Weights of a small transformer language model.
Architecture: RMSNorm before each block, rotary positions, no biases in attention or MLP, untied embeddings.
Training: a variant of Muon for these matrices, 625M tokens, 9536 steps.
MLP neurons of a small language model. Each row is named by its layer, matrix (down: output weights) and neuron, and shows model dimensions 592-687. Each number is 500 + 40 x the weight over its row's rms, rounded and kept within 0 to 999. Numbers have three digits each. A neuron's up and down rows have the sign that makes its largest values positive.
After each neuron's rows, "raises" lists the tokens whose logits its output raises most directly, leaving later layers aside; "fires before" lists the tokens most often just after its 100 highest values on Wikipedia text that the model never trained on.

L5.down2201:514521557469582535601498582535488501541491454503521517555486423523458441520551463430551429489574499479516479440503583491488474526485476535446472511530488499531552528500469512512496494471567504507464515433535500384413498520502459519606556446495483578471480523515464472481477447522493467527
raises: ",", " they", " he", " there", " she"
fires before: ",", " the"

L5.down1635:517461568530518481527554548526494460474515538526504513518544506422540507551485498457408518533498483539436498518393503491453506501409515496559506497421439516448446378562505539537460538532478530431537478505480503511570510471473405473488488535539535492524487491482508480510542461597479521565
raises: "ile", "able", "ment", "ability", "ary"
fires before: "ing", "ed", "ion", "ation", "e", "ive"

L5.down1821:543425492524487489563502454543475524547486541487491522570465515525500564581456510507466529505500470453604525570457457496552478540466489504521501453495528500522461511481479499464503440428548487492516485454559565494482551503482499475497504497418529460474497496564478513475474526503577464434
raises: "ives", "ile", "ive", "ion", "ory"
fires before: "ion", "ive", "ory", "ure"

L5.down1272:532458533443531453487514565558483520473436513515529533549560454490482564483502476511488507516504508462553544500497522462487523521465589487436516438521471516552415530468535504526433390523527481564467568474516530579507480483539526539528524524512499510543508478491538448513450448492478475525
raises: " it", " they", " she", " he", " the"
fires before: ",", " he", " the"

L5.down1987:469517465503483522517530596520474559515510521436534465447516525546508488544566541504525523540537463502472499606421496530538547537525472539546475483478431458489527500505510490498505456556479510527557558546444528513481435512464471483405514452479484517556523525483505534520483473439462576562
raises: " the", " his", " their", " a", " its"
fires before: ","

L5.down1986:504466508506497573568495427471487504414482524458529564513519443527496476505492524550531433501472514466455529536502505464449512542392496501515485480553488520521441471457534522425571500495470483499563451512475436600542520546438502501490509568415501480507512540473448491568509610535560520432
raises: "ment", "ments", "nce", "ings", "nt"
fires before: "d", "ment", "ing", "ments", "nt", "ed"

L5.down1671:528531538509475450515533525482503482603499485484448557559540427523500529510494539532520509562482555520452553408465473470480478496563568483455491547437551500487495531536524518533512442500511520550476414517465496454507575561483471518496454492481519474630487537501487489587478492473522475539
raises: " that", " if", " whether", " wh", " they"
fires before: " that", " to", " it", " of"

L5.down536:464549512462497512522548507473500509477452489498430494547494513479493507472499463492510499518544483498553511434492479463504496523586508554408496471521517553492505465524523489587483487540494443543509534451558511431501482435585512519474486439505587494577401516534519498496486487533469533581
raises: "ridge", " you", " surrounding", " she", " they"
fires before: " of", ",", "s"

L5.down1688:498520522481500509522443490511467535491499520539486535559512490501460540535524456516519503465524449490579457452483491494537444429482538543424548429475522503494484493503510458478513474524559430529528455479519558442533510492560554428533530517584504517497431453516460463489496485497444433605
raises: " they", " it", " he", " she", " you"
fires before: ",", " in"

L5.down254:511474469442455469563512440620527493545516477507485552597547450492388444578540532439480511499534521467509467488449479518430492466487573505487491525437504504493510529593529499551456526480538474463438511500546520456540469481481474497447504545576507490533476475508529576497493524457454539550
raises: " days", " months", " years", " weeks", " of"
fires before: " that", " of", "ly", " to", " the", " it"

L5.down1810:478503489522510569524502508448550482446493536552374595554596495545558462499421509464479535549568482524530484558505567514481468524471440483498461482537439556510444479534540530504496505476476486480489478520502467524540527475552525566459534539535519435491501472465493479505464500505478459519
raises: "ement", "ed", "ent", "ena", "in"
fires before: "ed", "d", "ing", "s"